Weights of a small transformer language model: biases on query, key and value, 9284 steps.
MLP neurons of a small language model. Each row is named by its layer, matrix (up: input weights) and neuron, and shows model dimensions 0-159. Each number is 128 + 32 x the weight over its row's rms, rounded and kept within 0 to 255. Numbers have three digits each.
After each neuron's rows, "fires on" lists the tokens most often at its 100 highest values on Wikipedia text that the model never trained on. A number after a token or word is its count.

L9.up208:103085108148123132187134113073147093134135126153102126083126106122071145143131143107134144154190150062174123143100107141168127121141179160180147164074175150208114127175109154126157140116094165119123126071104144099082175168154126110113106116115065175183075115080109096138164075148144149088173118149205108112179091116135146118154151085076054112118144107083120111131124149085121146134089175172086125151123085133116108135126133142201130124122126132134165123083195193108120165095075099
fires on: "as" 37, "t" 28, "ro" 9

L11.up236:163078089127113166132109157137102153120095126101085134145186132107111163127113150149118137132194116128092100142144121107093125106140169187177085097131100102131089139097180129130111181077139145129121072159128106053103185208129121106074152107137106152119114153120144048148098124145149158108126150076228139145150078140081054068125145135087195149101107130107138182150159116133102150129097130133109132115130100139156102109120153180110143118193150156129045162115131067133086179108155133
fires on: "," 43, " " 18, " p" 18, "p" 13

L11.up351:129135154094131106171125149120104040067122098147133081101140135139125112147107154133132076174110088147147132126140140104073174049108137120251141115148134198120115152129150100153150108165076128066113170156136164136134134089109090150166137150167123133121110142143129130123113148115141179103147079125101130132153127149127084168128135096101122144162126139121093116111098163145040115080093034182175104196091188128128075101148142141177077108153149141085085148114174160146101122142110143
fires on: "al" 20, "e" 15, " two" 9, " three" 9, "ot" 5, "ale" 4

L9.up599:091129142094132163145061086122139100126081093079146130124094144197168182152129089136165161157135131161136112093112154103139096133134136119158160101158149135075128066092099142134149100113137092134182106086123141165116135140162135168123115133137121183134161063138137155076150148128158167136126137126132179128077169157131059090075177087130195083138121111114136153117149145090045154051130145218068136139095133163162080113144128153181083049117115156120083117077113151115141158146129141
fires on: "or" 43, "en" 13, "ter" 9, "ion" 7, "s" 5, "e" 4

L7.up460:101116160104161194113175131184134048157152109117127112090156141137096115175154151174074151098095154089080149153111095138149122149123141166123165085104097143128132112140079185109098105075155175038148148141128137178157138128096108167108146181142156161156135111112093103095137167155119133091081146138153142111141066171157119089098160110096131127155135105119087176138153136178048147109151177164096153112086103156195125053140128118134135026119135149157129137099120087122134092149166161
fires on: " |\n" 46, " (" 18, " un" 10, "\n" 5, " is" 5, "ed" 4

L9.up521:094100201128123142187186070146088076114140139139171117177115130111086117155163123181145100099104138217150133147106190167130112128172100115153141047094098110151123102127130180124062134143145173148137120082118086149153160120128127120126121151132100104136118124125130163119127134167098135106151100100078126155145108080121063076104073105105202101198201176103094150139138180113154168133161139127046164090150061117142129126150172094179137093137113099122108162126126095154129135133103147
fires on: "or" 17, "ut" 16, "if" 13, "ou" 7, "av" 7, "en" 7

L6.up41:082153110099076103120071159135174087093111143148168114176094080124128160155160064152154140178138084155152080070105146069098077166120140138133142157127064117143164087167129122129130160134120103087196161131110171115137140123092154123111127120071128131114128118187116145154101141122116122146161088111116180177115142155089166082109135142157139171149147160147154183140178116153084095101104031069085075107125138092175101100148126233126122114113129108152124133121186081162129160114123120
fires on: "est" 30, "ig" 15, "y" 14, "et" 13, "f" 7, "ec" 4

L6.up349:195120142178163162143155118151118141134156120154097129095111114110151144123175109156098172156075162139127126120108144202080114087102121162075121129126097100122143114120128162095086109125121199036093117175172069141153152094113185151037133111148135104155114129172112069098066128163069183127091148116099188139169150168163141082135167107028147161105169093171147149138116153110106136120143135159094147112101109107160118099111139136148127130081116149144141139074136071133180129160154147
fires on: " ab" 36, "ib" 21, " col" 12, " is" 7, "ed" 6, " comp" 6

L7.up422:101072120140157165165175124070117160164141082155061135091054126155113158092130142114107154108119092133196149100098146136126167149109099122164119117143203129147126137174165145147135199126135170124128116130146061115097126184125140122096121117063096120175133066047119154144130120143104166074147123150112095075085102134151180112125155109116099099098164103089101146128096109099121122127138185131079147147079142143194078096092148112199182094127086139109097122152129158155148203142090146
fires on: "ast" 16, "est" 16, " as" 10, "ro" 8, " des" 6, "end" 6

L6.up478:123164116141149176177107133132100157158135081092146114077143142139135125122085129148125052079143138093106093170114082127136087072123118145119090111041122140161083159105096173193134169091054116157162076109162152132147162147132133107088115123061155151209094092115080136176180078154163116162122148092162081108143134145106104129146176114126072098120179128120117109173130139099128120127145180183148180044137151086098099116087139102103140095120153156138139144103176151118156132173149154
fires on: "gr" 33, "p" 18, "anc" 12, "cl" 7, " cl" 6, "rom" 4

L7.up363:109111110154161126170167150154155159146135113122144087123112067093110091151105048160151113146217141143129158113141084182146134127201104136176133113130111124081171134126150116173103114093108168132097063064109062126138157154129150102128087161191079162149123054143104132183142101144078212062161102116103096125086146102155129133079112120156107114180125077105122173152110152206116167101133119109162143124084114120123162106112169137127077119168126146151138127112127136193141142171108147
fires on: "=" 37, "===" 14, "E" 13, " the" 12, "re" 7

L9.up558:123159108176153041210160126211099120121132125116105122177097122132162141144126151148101097112138172145161124079093171080126106067092152128104107106176140133123156060088157174065117094130090144136177119135131154093106094162067133151147146093143102126106127158130164100118133141110150143154141118171076095129173178162142070108102180152136184099152133177122134118136136104119084188120170062135095141040140107139154116066129148129171123074151110100120134212106132117144139128157117127
fires on: "in" 25, "an" 11, "ing" 11, "or" 11, " a" 5

L9.up287:123126175111186148182108139164029108173154068127136137144163124137105150120076111184120093128118125110064119206096119164133094076103133116108098117126143168165072152135180135142176106159063116088117154137067099077138192142094120140127127133093153160147145072093138112120129095157133184110133113130126130148181106177176169151094133100161095115108156128138103092171132136153116072125117064131121183116085078112144149099041174136132117140114119134153106106102148146115194180138117164
fires on: "p" 23, "y" 13, "h" 10, "r" 5, "s" 5, "ip" 5

L9.up409:079144092143068153103147082127124138148160134095123051136180171113134130134133082203108106120130107180145129159167188067126147120157175139147139093162143134152185155147090121132126119090109130171133116076124191147128116197111123155185122111093144094145088157078120070127097099107170075174166163137153039150137159144133086110139145097092143060153157188142113122145101133133127142130095070149144135072182114141114103118184187152090148146094104144077130173083110112133091109113118144
fires on: "ing" 26, "in" 11, "ut" 11, " |\n" 7, "iv" 5, "ic" 5

L4.up529:171087085139166133150149137122156125219156120131107118131109124173144152128102093131141103105156164151114161101096124103048131143183121117127083135138109164129133128084138166092144099119123180156049075110141046132154096116100144148093131143143073181140097120091111066134108080173171131082136149150127083167079138095171153078111143090086124069155142135097140141141094077194133201127163127086120158121165138130127157156089150046137117150170115211144113126088147139157119100136157114
fires on: "\n\n" 54, " to" 19, " |\n\n" 12, ")\n\n" 11

L9.up151:128137109113099125162115120151064133140165102087093092178144058137196129125146143134159080109150131156125146157120085132139094119085144182143084110152120175147138138172137127106055124106124061141122120061129087104121152101126181097106096121139097159174078094152134156140206106091142169182166143155158100122180112151135122127133125127137083129112132151173104142192127180073136106101124148125065119106150146069129128158170186087193066108134148157111108117076171147142161183123060179
fires on: " his" 14, "y" 10, " H" 10, " Y" 9, "." 8, "h" 5

L3.up635:167080119101144140142161121120130130192189088140133141178133122122096111121076086152127106065126160165119155081106142117084151118162118133158120115129133198151166131130123154107161109036190153129106114086146100165184114101134158158065109152141073126125111087101081103178174083149178165083115199147131088127157122103179115095080153065067139111181123148143123144167103104120118185119126145120149096133185134109183111094143152101127123112194124182093068125088079110149124125137142156
fires on: "\n\n" 22, ".\n\n" 19, " |\n" 19, " |\n\n" 6, "\n" 5

L9.up392:125126153103086143142086071175158114121152150126126122159117153148110149097130100139154133119162158144123099087081123119166119171148166157164125092137099102155082044180191102109133106134126145154105151130143112174148167137056204063088121139128047224155087109111171114157117168133079124108139148106140179180139111148147044084137127127104140147098155124162066141140163150087086155114121141131105170178114085073185098117120149152156076089114128130151151110102145068108132166141151123
fires on: " In" 27, "s" 17, " Th" 9, " of" 8, " S" 8, "," 8

L11.up493:150147147149151186112140118118074161224110134112094105133138107117168149141111148155144126176185110169103168080120160090128120132189123166073109101099127147137122130154195106143115118147111164117138100083113175121121166119137176078126071084101059127173123099142141158179074085144158130085166146170185125123147110204149116059123107075116138110183170138105128141116103148113142067102173102142104145110128118116153131132132110136099119042071119203098154149101143076154166102148093118
fires on: "t" 20, "ing" 9, "u" 8, " and" 7, "in" 7

L10.up592:093066086189109128144122121182162126131132081160107157155155146145122158132108047142113110136159101060173117167133151155082134127180143120125131109073160099222133113159133096130109183132086113086092061111102177099154093136126063154147102194165139210111168127109111147115134191132149141157112104169126114135172164130134102149123117094115052124146127117113064159122131110136116144111161123149060096069174074132136125131126181135081170123114134117152098156112178157159096106087143118
fires on: "g" 15, "c" 14, "id" 12, "k" 11, "-" 8, "ard" 6

L9.up182:131148145158128118070077105147062127137126115103085124150117102166148144155168163108147184120131119100113105075114189104107110095061135144142075107182129137122074060132141065111092155143133167125100102164143094186139124128095083112111123160160119175155120178112142182165104151201075162123121115136112107141189153158135155110145124129041159128131204047122114121142105137129143100100108150142086144138112178132160095097142157118152137130140161139126119210106134065101134203070112110
fires on: "ing" 22, " and" 20, " had" 13, "us" 9, "ome" 7

L9.up48:052178139085109148125093162072092084132039097117147105154110108128112172144156136082087093091165064170173125133105112083153139114151077165181144092142162099125144105124121133186126155133046105110091142109137134153127184129118185088133086125140155160119120102077132142146080169182136154139128142088167141166155166164097136094074137147150092169187160183153174107115162120141115169078101111090077164128149132121144059125101172143099083148141139114130146121157118166159175159103134126
fires on: "op" 10, "us" 10, "ild" 9, "ain" 9, "oot" 8, "ouse" 7

L11.up479:146105185157143177132184102113121106111106195126134168151121128141103111132102122124139109087160104125108095107105099163117087061190090159145121104151184176099074128113156141122154137134131091133105117127121149164106120069148142148100113176155073072102149108137088143132111125134163198096153138105153192120133075108164101124042114114132198138230109142069135163125098125169124146090139117173094095094121073087152107110129149141196111126147189151118135129050139163125125073157129164
fires on: " |\n" 36, "|---|---|---|---" 20, "|\n" 15, "om" 13, "|---|---" 7

L4.up436:075084148116172181104149121127077121144050125192082147060135164131132121104148154128107102079086141186067154061119113069137183135147105139138155125122206192224145118144165165133159071176084124134173134109097162123116162114101142106131128127109095134121115124077157111043115089159186136145166118115163128152084115139168067129085146105160113129145129171134120135117118105133124097136133125127077217116104146107124100128138123156156122095133078154129080112168125099140138159122098130
fires on: "en" 90, "ens" 6

L9.up152:100103102117138111086145154119143124176089114042113136196096083115136156167136152141164177095134152151098104119180185085170139137121124126149145105115119168115156125150128168138087103079122123120129103115109167107105148112068117124155090171095089109196126078086150128136128178118141125160198185108200152162214099136128113129176150147126070105127171087120079115185079171121100120110162115128102090097102149091164098109071083118157113139115139161157089187167192107177119094134126131
fires on: "is" 16, "a" 14, "uc" 12, "e" 11, "us" 9, "," 8

L4.up484:042119150121168113103154099103179165103068134123121098121095105142100130143134070127122064092117130133149148137128190099168147085104123145151173123123182133171144111162125144190155121134067138127129145033129166130118097145120120140152131134176165126148146135131140103161126106146140198085136187120135088099056157102109169162156131115167079157164147114114133202120075113149144039125154090180134151112121122105130106093081140145108155065096122092145076119139133219102097157142088118
fires on: "ou" 54, " con" 23, " Con" 8, "ter" 8

L6.up290:077077054173169143122177068156138107162161113082045122158158149118115094150080092153135121159130152121166113156165139135099078100165125145184072096102226075171103116132115141143163126113134183116078134098103170107141119157161119098178122101126126082148134117098135073119190144100166144131126143125191120168160106118117130098179168092116102107150138112060080157103098113104139059144165097172182163123168107117119083141129181144117141132142136125169137117136152168147084102158128114
fires on: "as" 48, "c" 16, "ac" 7, "al" 6, "il" 5, "id" 5

L4.up366:192126197124111154142147132088124144135158144082137080122142057153080147146121150155197123099138112093139065127119140174126063106180118050085158115144114141131121068176093110160081117113147127082132081090092139141191154124082108131110153189176148192150111146108078145125143081123132163130145133180088085140191131147183166110128123145103140089093136115173146173157131173097095100149135109170157121151116117140132157087143096140167070156062162159115148182104135120092171094123125143
fires on: "," 45, "." 12, " " 11, "-" 5, " (" 4, " |" 4

L11.up41:055104131134114138163183134156113132108128121158074165144187139098133083090102145144116129106111095108159140070128122136139120170130149182070076108156139145158140090124126149134082208146114151160136124117136122107111173158095181125103135155098107170116077151095132203119142151125128155144170118085142091128131178168218142168080180083125075109137143102127091064135138177115102127111121186142085131109103089030127137172133145130080123118138206136088110123084149106129164164171099094
fires on: " John" 25, " ind" 13, " J" 10, "hn" 7, " n" 7, "in" 5

L7.up541:096096135138116152161131108108088126125134106087059121087124139166101160124096163173138152135195081194155077106122142099137097085114131112137146137085144108115104122167146156138189206045107087119135088118153136109119176132122129115115103116085158128193147130122095084107122103176143113128084148060145103164105157147098148084164141126129064154131179159136143138128107157137110168146040138154164158174165137050146128084084128170116136110097107215177070132147164097093121128123154160
fires on: " cl" 63, "ord" 10, "pr" 8, "cl" 4, " pr" 4, " l" 4

L7.up283:080038158173104091127099135094076176136120111122117088128120157191149131064111082142152153153142101102161128120150167085123090095190139187166097108162091134139090122147207123146142118081154118130089063148156096105111166198135163089125105131101090159148153119103150073175112119119098102105190149106208101143109173156112075100186110128144126158174154170116109154081080147122066094127132122157139124133120077121134158153159109173077102155134144126121084153122118084134106150125167131
fires on: "," 74, "ough" 5, " September" 4

L6.up16:189119141100136113120142158121133136135134154121122129120125102179168120141079171101168142143181121168151051097175073157093085159139140111126150115149080089168168122119129166112132161084130152085106092148095080063193136155128083084116117112100112130116117111069134131096130143121184111098092154117104118108154139118178103035080152085128118150125144094181161163132136141124098141131109113169190166136080050133145110099138164142118042122094104123119183140152125119221158089191134146
fires on: "s" 55, "Q" 8, "ts" 5, "enn" 5

L6.up266:152081160147120132119118143122069112180136153081109122092145109122134102143099129128102118107119156152176139113116068170103080146178095104176117127179127109177169130158144113122169140130110196141073145032084148137174157129139092123170134113099112159144092099067110195116153129178139148106094167141068049134148138094155119120134105042144146105151144167152117117122159106139128141134123151170133182087108151116095058125146199084168058112137107123130157134153110073161201110150155149
fires on: "s" 19, "in" 15, "ut" 7, "ain" 7, "ts" 4, "an" 4

L6.up372:114139146161157147134152117125113173095088142069133096176141121144177116088154158167100096121138047224133127188116103164158073117138129129087103113124124043144141115126099174162130137126074109070095150134100194118116147152104177115087110127145111109189131118159142092132075171107196155150117190145155115122086159143145091117173169151101098159167142087102056139123109187192106081121171107144130129098101104128174113132124120125037139090102124104123137126122149144134156069115136131
fires on: "ac" 32, "c" 23, "at" 11, "ag" 7, "om" 6

L10.up577:150131194089101156104155144135128068128058141143125171137144127181131143143067101130141172093085136115112089160163146136176079125085202130202102127177124044129133063085148211135097123095131132088172151098155150123163112153078144098151147125131128111108146143139160120131154152118166091097142130139178146137057093122148086135198142127157172121117158118136118118124120151098071146073066117173132216126131124099151151081153095105086084135091091155105091159136097146140138130103144142
fires on: "z" 22, "enn" 20, "s" 9, "en" 5

L6.up126:162176120079096121143144109120189114082128131125117075097100124134118150101150180124133142145129047141097149156089144094158107093119107092151193109097116092128182119138139075113140094166124130082172140136139153122121121124153177088063129134106143124146107134177166080137180105112079112159107129130149162120154157127136149045093116109121173109091154168044163113162122112151114123104169056147149127112085089146148131184133145170175094106108103073151115137101138091146246179128069148
fires on: "est" 29, "er" 10, "al" 9, "end" 7, "ig" 7

L7.up171:182068165126145130204149101128029066129094137083137098153105112122114145126155112189108114088163071170138132162132105147118101112171118156141124110152144116125089156094094165157148150113098141134099152095100107128136140107102200137151113141142139089147158120094110113101130147150203143139129241127152127161177140118126090145104147126115064169190124122148113125118187156190087189098154055108132156128111098101129128139078126081129146117103109154153096137146159087206167116093101139
fires on: "ut" 29, "op" 17, "at" 10, "om" 7, "ain" 6

L6.up412:101163133083150086131181091136144135195121127105076147135175116080091139128135150141166128063175098110086129159174097095205154130092130133149107097133118176113176122134076114140156105119163123141128121073103196128099196166157107139088127176095039193136118145098140064156116137131132166137155179190151090108186135138122129155088142123089060067154139085116075115160091183090143124110104112125156139138158131118135119139080170145106092105144137192113119097162149147113080144133103125
fires on: "re" 42, "e" 22, "," 17, " be" 11

L7.up456:095139167125128136116115103140151131165083143124100071089194162085061128136112107156088122145115112133150078133115200152155076067144182172098110123147155095130094104139115161138124190127099095123144149062127210156163178202135117153157133118072111125134116115107083147110107096150094160164115147154173110159170108099083169087112154117050080072126163093123130101124126120094112073115151138173143182052117085124109111131146165151101127133095159146142143130117194125103155088173130171
fires on: "p" 23, "ib" 12, "t" 11, "ct" 8, "ep" 7, "anc" 6

L7.up510:151119158132142164174138133146095114121112105166081129091160108208114174121141135134135110156129154103055127102075105179081170135131120156143156098115102108113130107117157118125092123061140166085125136158109102080095157154123113090076111163146131160160136092099134009101088147230115151105057113143168185168174101124126151099105109134102085167113190119156111155149123130136126135164133080090139118122082139136144176094061167108148130101130141106197093146118145152149105194162140118
fires on: " s" 30, "s" 17, "im" 13, "ith" 7, " ab" 5, "h" 5

L7.up380:039151111138153134116120135128095118134161066079038130116124143157146200092110132148123155177133137127114117177074135105138168104111124151132110106130158119169082107177181158166062130147098122105180130179150143079089178142144134102107097187135142202133109101120135127127084185151126142129170120119121076149157064176119124134089145164165117133118184154116086154134093109129127135115105144086104108094155093115167128135136165158084113183206157145141100095152179110112071079088069120
fires on: "le" 33, " le" 28, "ol" 10, "il" 10, "oll" 4, "l" 4

L3.up220:172047114155087151134146145092110118119159094129137131156164125125124149130143022148096087118123134130173121102101073113063153140146128144171131138160138140139173100132145126114131124064122161143118125086154067118187127096124163151076095135142079124142102122121087094137204093132156117116138166150141171154078142152195115057163148126015145110172134126181112148135081064135105132128163137121127124166124110095156146128146137088066158131189121122152057121128128134151185137193133132
fires on: "\n\n" 23, ".\n\n" 13, "==" 11, " of" 7, " for" 5, " at" 5

L7.up245:097118124123188170125133101126054129125123131125087111119134119120132126103096162146136146110124123130117134135086060181118153161130164122109126144164122095112130116183213120169102131158110136133152128149115111165118189111102155102049105151195111140127074078128141130137107131107117143168140117112134145190127072209213102088163199156128104174081131105166080129137112133139115093111164115124113214083122073096204179085140138164092152140163094129163075102083112116106175158138121153
fires on: "ol" 17, " pol" 11, "il" 10, "p" 10, "i" 9

L11.up158:105061128166115157173139086161119114117110094084146092136135124158105114063176088187138200169123093171129143082175152160119187142148110184089149118093144138142123115113164099077140108127153171057060079089103129087084189112113161107111125181111101129144168103166165114108138128101162113141153168153202119072100120138169103126103130124134163115139157125100150105173111138134138127151086187135083146162107064110174131112124095083170088114120115125165137139036126121098132117184105144
fires on: " it" 18, " wh" 18, "h" 14, " St" 9, "l" 7, "t" 6

L9.up550:061131148143120130106135092113105087128143048059144072124120149127122123114131149139152149107119106181097114155112113134181139144125138157138105088113146160179099119157067158208110106123177137061165155163100104090116184152135135109142075075100163179136115079106118154122130125138160144148147166115178114168196076192083067120104129152157129160094138181088084135153134112089097087123143136120128097144134159132094058115095140191172116061137126146160132133167171082123133201137147110
fires on: "ar" 27, "le" 15, "l" 6, "al" 5, "in" 5, "ain" 5

L9.up354:113092102089121161197076099084100171090122110100123110133156138133116146067150037188168133093167117161115093090167139135117124156113156141136119145127203107094116103133143128149174124091120159114090082110052151155170155074133138098097116175176117133094119085147108095150184164101148098183147143150151133144148144161134129058083190119085177136135115129160136108120054135169117158129123080133154140101148087119157122086098174105148145110116125141167166180076176113107176146197107132
fires on: "or" 28, "th" 14, "h" 11, "ch" 7, "l" 6

L11.up461:110125105198125054193126149151113095139146122128177092164086092117087095112101097171168176163150145076101101102163124134157093132094155125182129127160061148111106133145065096147124113135141157143149136166092171155150185099110145136076137096131101183130125140115095089135102097143142169109146145086169177123128131174140078144125114112094124145131162129188133121098126144152103158081113194204136117149133132092141112091193096118088055136089130160125101137112211120114081206165087133
fires on: " v" 24, "." 11, "od" 8, "a" 6, " H" 6

L11.up146:065121130144173080160155174171114136122128126085177120133108104108105113108119106152155157139114157069159039089125125148169076088064173181113178120160135155094136144107141135167104194120146123118134153100117115160119124124130167185086138113123097153144155152112126176146082100085184150111160111081148151155101126080192102151097152077087128089171134112108104119104110184141029165091111100176164180130159098075112124125130121171057105129141117144073143101147143108160156134158122172
fires on: "19" 18, "h" 14, " C" 14, "ur" 10

L9.up194:181089089097125167117154134118102127142122097145072120120182139104107125121143142140126100118119178184130128102102136130107169128196107159155117105138162144112106094104191156139163099137146214131100115113158153117141133150115177171067109152169062136126065137111120091112074139165148145056150173140150128147158072075135051140106147099127212102161092111078114113128113107152144137141070148098122112142175057106145106153094202082179143105181162163121138101091124134116095124184167139
fires on: " |\n" 26, "|---|---|---|---" 24, "olog" 5, "oss" 5, "|---|---" 5

L6.up9:127097154132156053132095109102141085176100126130116164095133106096099111140149072159129150148187157125172116094112140137207134165139140144112182123186097162100144079132141114120187099109165140105134179131129152131188141107135151137117146120121056139125105111080132115037155132137117125115132179133165165162164111070140124100026113083123087124121114115169136138097171165112100175096109126092114092179124113115141108115173179103136082080116130133209122087145132073162111201173142154
fires on: "a" 23, "ed" 22, "es" 10, " Un" 8, " S" 7, "od" 6

L6.up33:130148134130106150131035160122101185184112175109040135131130073122182110163104153156128107126218124123165164114128073145127087151120136084048101139137091169090146122167134122127157153129138150132080112082068137161171172151126145082126107065137084139145095095114150162103146063164142138123145239143166067134143113162157113071138119100120148098090114091158118125130153125117107069103114161193149128140150137113139110079149123113149106089083104149121127122090143127145174100132133130
fires on: "s" 59, "os" 22, "res" 7, "ts" 4

L4.up61:198086144111192100144203111136165178115153124183153151109147087148093114142088053130125108134147104140137188082081086125095129135149110112145114104146182158125201118111113136097157144109124133106071091081160083124151098120122178131116116150167141153126129129132102089127099059145129127137162148132145155163093141124180165117061129092083117011179140123134165151129077091134134151122172078084084097185113132103140108138127134093101147132156163105145066116113113145167178075156132137
fires on: "\n\n" 65, ")\n\n" 19, " |\n\n" 5, "==" 5

L7.up500:119091143205122087110066100096054166156127115057106083094170122104114123114132069138132133143241076116153122163116152123128126100103157165127110141132093112136107125093152088164149120080147136096138054100169126145160177151082122155137132091106119171133153112133106124129110062123136126149117151093077089149193180168149110093146090126124100139136161143097102141141106169121067167132115082118138153136162119108139143053126115150134110093138150183175038154111110106123164194156158131
fires on: " f" 59, "," 18, " for" 14, " |" 4

L7.up374:085132066114130136131100089140151185146182105126139131154124127120117141139101111134088169114162145055140158124107128150155119112151170164151119142134134159204191123172177136128169076067137127092145121098203158146098141154156085113148123013066090114111148086106095128074128103139100156076194087144177185121154161173136133105154129153072067130085112092156120154170165125141102102068126163195127118102113132126145119164089162158125134143088097115149154098142177128137124098099120123
fires on: "c" 21, " of" 17, "b" 9, "orn" 6, "t" 5, "k" 4

L6.up421:104133087109104120141097167128153119126109096110129132112147092133106106163128076157110094066174086134074185144099090123147182149126149114120133096198156189132130133185187126192166066164120158138160107100109174090085178180119169134104089156143069142163136061142104107106125178138087136150176128141112114160189082143153104130060112097166106117128122161118039080136091120110138091163167121091186164120103128133104125107070112115121129121188155118143157098154143154081115169161104135
fires on: "re" 60, "ver" 15, "e" 14

L4.up68:122141131173099156118110108121140106105179128190096150074117106123089133158122132159112112078154158125087072072170083146094144101122133186198167135126082119158120115149187148145143149111141131109172109092178134133124075145156109072073118146077107174166127133084136133143225086154082151084099102134122163121139131145103111112101132064131158192080121095157078189161077157067110098138150175135151133178069149145106129138105148168137110086080104098135101131131138171193090156132131137
fires on: "L" 44, "es" 14, "ss" 8, " L" 8, "ec" 7

L6.up417:141173094128076095081100184145154124194103163127106136156149074124195116117116132149151126171142056086203139084051164120161143077121149169100121124114172127119152113127128077130114155102095092136193182079123138120115119129100158146128131163072145144156118113114139191134182073153138103149110128177101112096157137155174168091118099121125131047149145196144148143157153153084135148144128132100124072120192142138119048118128123099087169155153100119127076129083093127098172118100117099
fires on: "f" 12, "p" 9, "ar" 9, "ep" 9, "ing" 6, "et" 6

L7.up167:112111140160168141126115130104128114132132133135103071149095066173175156134106146118210058113147101105080075080092049171175121184168140095119181127124119140109129088170115132132092141101148113119091158097143069129102186176080133140081092133107117157162092123136095148197152094089129091121164089155145179136088155178162144119124182108158140146079131084184128153209126169109099135107181135138123123115104084129162147138152138096152092109124176151124136109090188116151199136124111122
fires on: " |" 61, " R" 11, " Part" 7, " " 4

L9.up67:097130122132174125143175107137067117101142061143020113162121103137166120098136129139173144148149119138104130156137123154096109153109145110111116087091149185099101123148163097145081140136128158106100089137163182141070151100091116103050090176164190124160106141132151125126143158146085122132206112154156153098115142164123102148078202109126167145117145171157139153177105127098136195114088146137086177100143140102098145084089176091173060055116141171090105141071124123102139169098134131
fires on: " or" 42, "." 21, " and" 20, " h" 10, " his" 4

L10.up41:110042073174083096118111111129137129134120098075099162133166153147154156157119073158102074154111160137179137100149127088112152122158159178150148104178178091129149076104123143127138086127128196098043159122116158098126149130099134108147106073126110104154110132131149125118157099111205123162153172121091113131125182131082101083143118140142176095126104143096103068133142080123152163104134087194150130130161081169157078110170210106166171083118144085131129215136121127150117105171111144
fires on: "un" 26, "ut" 12, "in" 12, "od" 10, "n" 8, "or" 7

L7.up253:172119126083092181123097118140081125116162137182154096118115108108088167116157075169141136053150159143147102090134093116067111138193150120178109085153110122134162103183145105106131137106130126123149118096160086116108147140174103101125104132074119143123160116061084095157153070195057162060122091124173142131107150181113115086111140148100116162105159181157176147184103125065116139114151149147160114089141172118183128126107160101091104072169122177201126124083115099141172128171127152
fires on: " for" 24, " off" 23, " Part" 11, " of" 7, " n" 7

L9.up486:062160199143196151118173061134093114072094116084125102153133098142141169108156154152067097151197102138082115086089102111145104096135132106142140107172158166102110116113182081087111148123112134072106139162110106150151126145089162090119112124116147162128124132112150127163154140194148146088114143200146155138164108112197116107153132116128146146146154110087095167169108174164129160054132154085099088155052155148186190077113192100114155132091142157098107143083125149125137162107126102
fires on: " —" 23, " for" 13, "ing" 9, " " 9, "ome" 7, "ical" 6

L10.up203:175059161131203083104117115060194152155081093158155162105166089127150194131082142163159171115208125095128093142135135080149140116131152125131163114157117137185150130143132089089193125127144200101135183108130098130094124122122202130113098165071120179158081102042145099146110110142144130147153087162148087104130105116147116126096157079083103160119135153187115089084101169100088131151104146160104132168131105154127134124097112154125138158163116143130111113118157171156139090059098113
fires on: "ep" 20, "le" 14, "t" 10, "w" 6, "ack" 5, "al" 4

L11.up64:128146159112167118125115087148114090159167119199068112159081094136088150128147103184197115106138148092099071118121129209043131112120149128189119107079111125139093092153122100113119120094134163086123107142163121104126091191143094097094128134137140173121147112076119097148144134134075137043078088218112178150157109159119112113172194140077164162102156166143103140172126143141095145140133159112145118106104164149119146142099143131130058093058179144160129152128146141184103151135111138
fires on: " L" 34, " H" 19, " h" 7, ":" 6, "y" 6, "es" 5

L11.up428:123132107162173171110098074120148166115084100076124123141139135088099155093114110093133100122186136127178107146123144133137087152155176093151170083137130117144106092151126107180094156146070112087128112105160151135106119136088170147122096130105063151158141112020153152137080125152106160117147078160162134159099083128092171169177132109146178142058146160154115134125105225117170126098063172101102100092155098138110135143066143123124134143103184149087126162182204127130145109104073149
fires on: "f" 25, " m" 12, "ep" 11, "el" 10, "or" 7

L7.up286:167166088172069100153158155125116126137132129101154103142137105132140150124111128166137109116134170140173121098100183113091151056126109179135134109119201167118153160147110064097149138034078113122123141124103163142105153152081130066109114135092133114185120167125133160212121083181185096189108153129133159126139162159135181103065170141125089078106152198142175110168083124128145151089105096113108076068079110116153100094095114105151069123093167114122129133099158143144143179117113123
fires on: "le" 15, "ing" 13, "p" 9, "qu" 8, "ock" 7

L6.up487:135111117091131130168148084122116098147077125128170117159109137187102142129234120111210084149107131144131147127107157139144127124150141148160128052125180072079130097126131127142085133101051144093127075147100093105129105115107177165140119178123158098159131130131115064154135159126105143061121104132221165123143093110212094138099116112093165125154142155072139104148155157120136111135180119118087129137115077148156125109149155117190108098168152128134130144037072181075123156130128119
fires on: "or" 66, " He" 19, "av" 10

L7.up546:172148186150054144104108102113086113140167148139094106119083101168124141141058134189173108128087140129084081071060065132139083105108125136149114133119139113190132082194196157120111160139153157078120126133140098112127110164101195097161124125113111187192134115103101073177109156125144121156131119171192147114086094182134076058132146105168158143133177149163108139149149136081097100146155124136093079102122132089156161174177163139108102118121127132165133099116131140144180084111109135
fires on: " In" 35, " S" 15, " Th" 8, " On" 6, " E" 5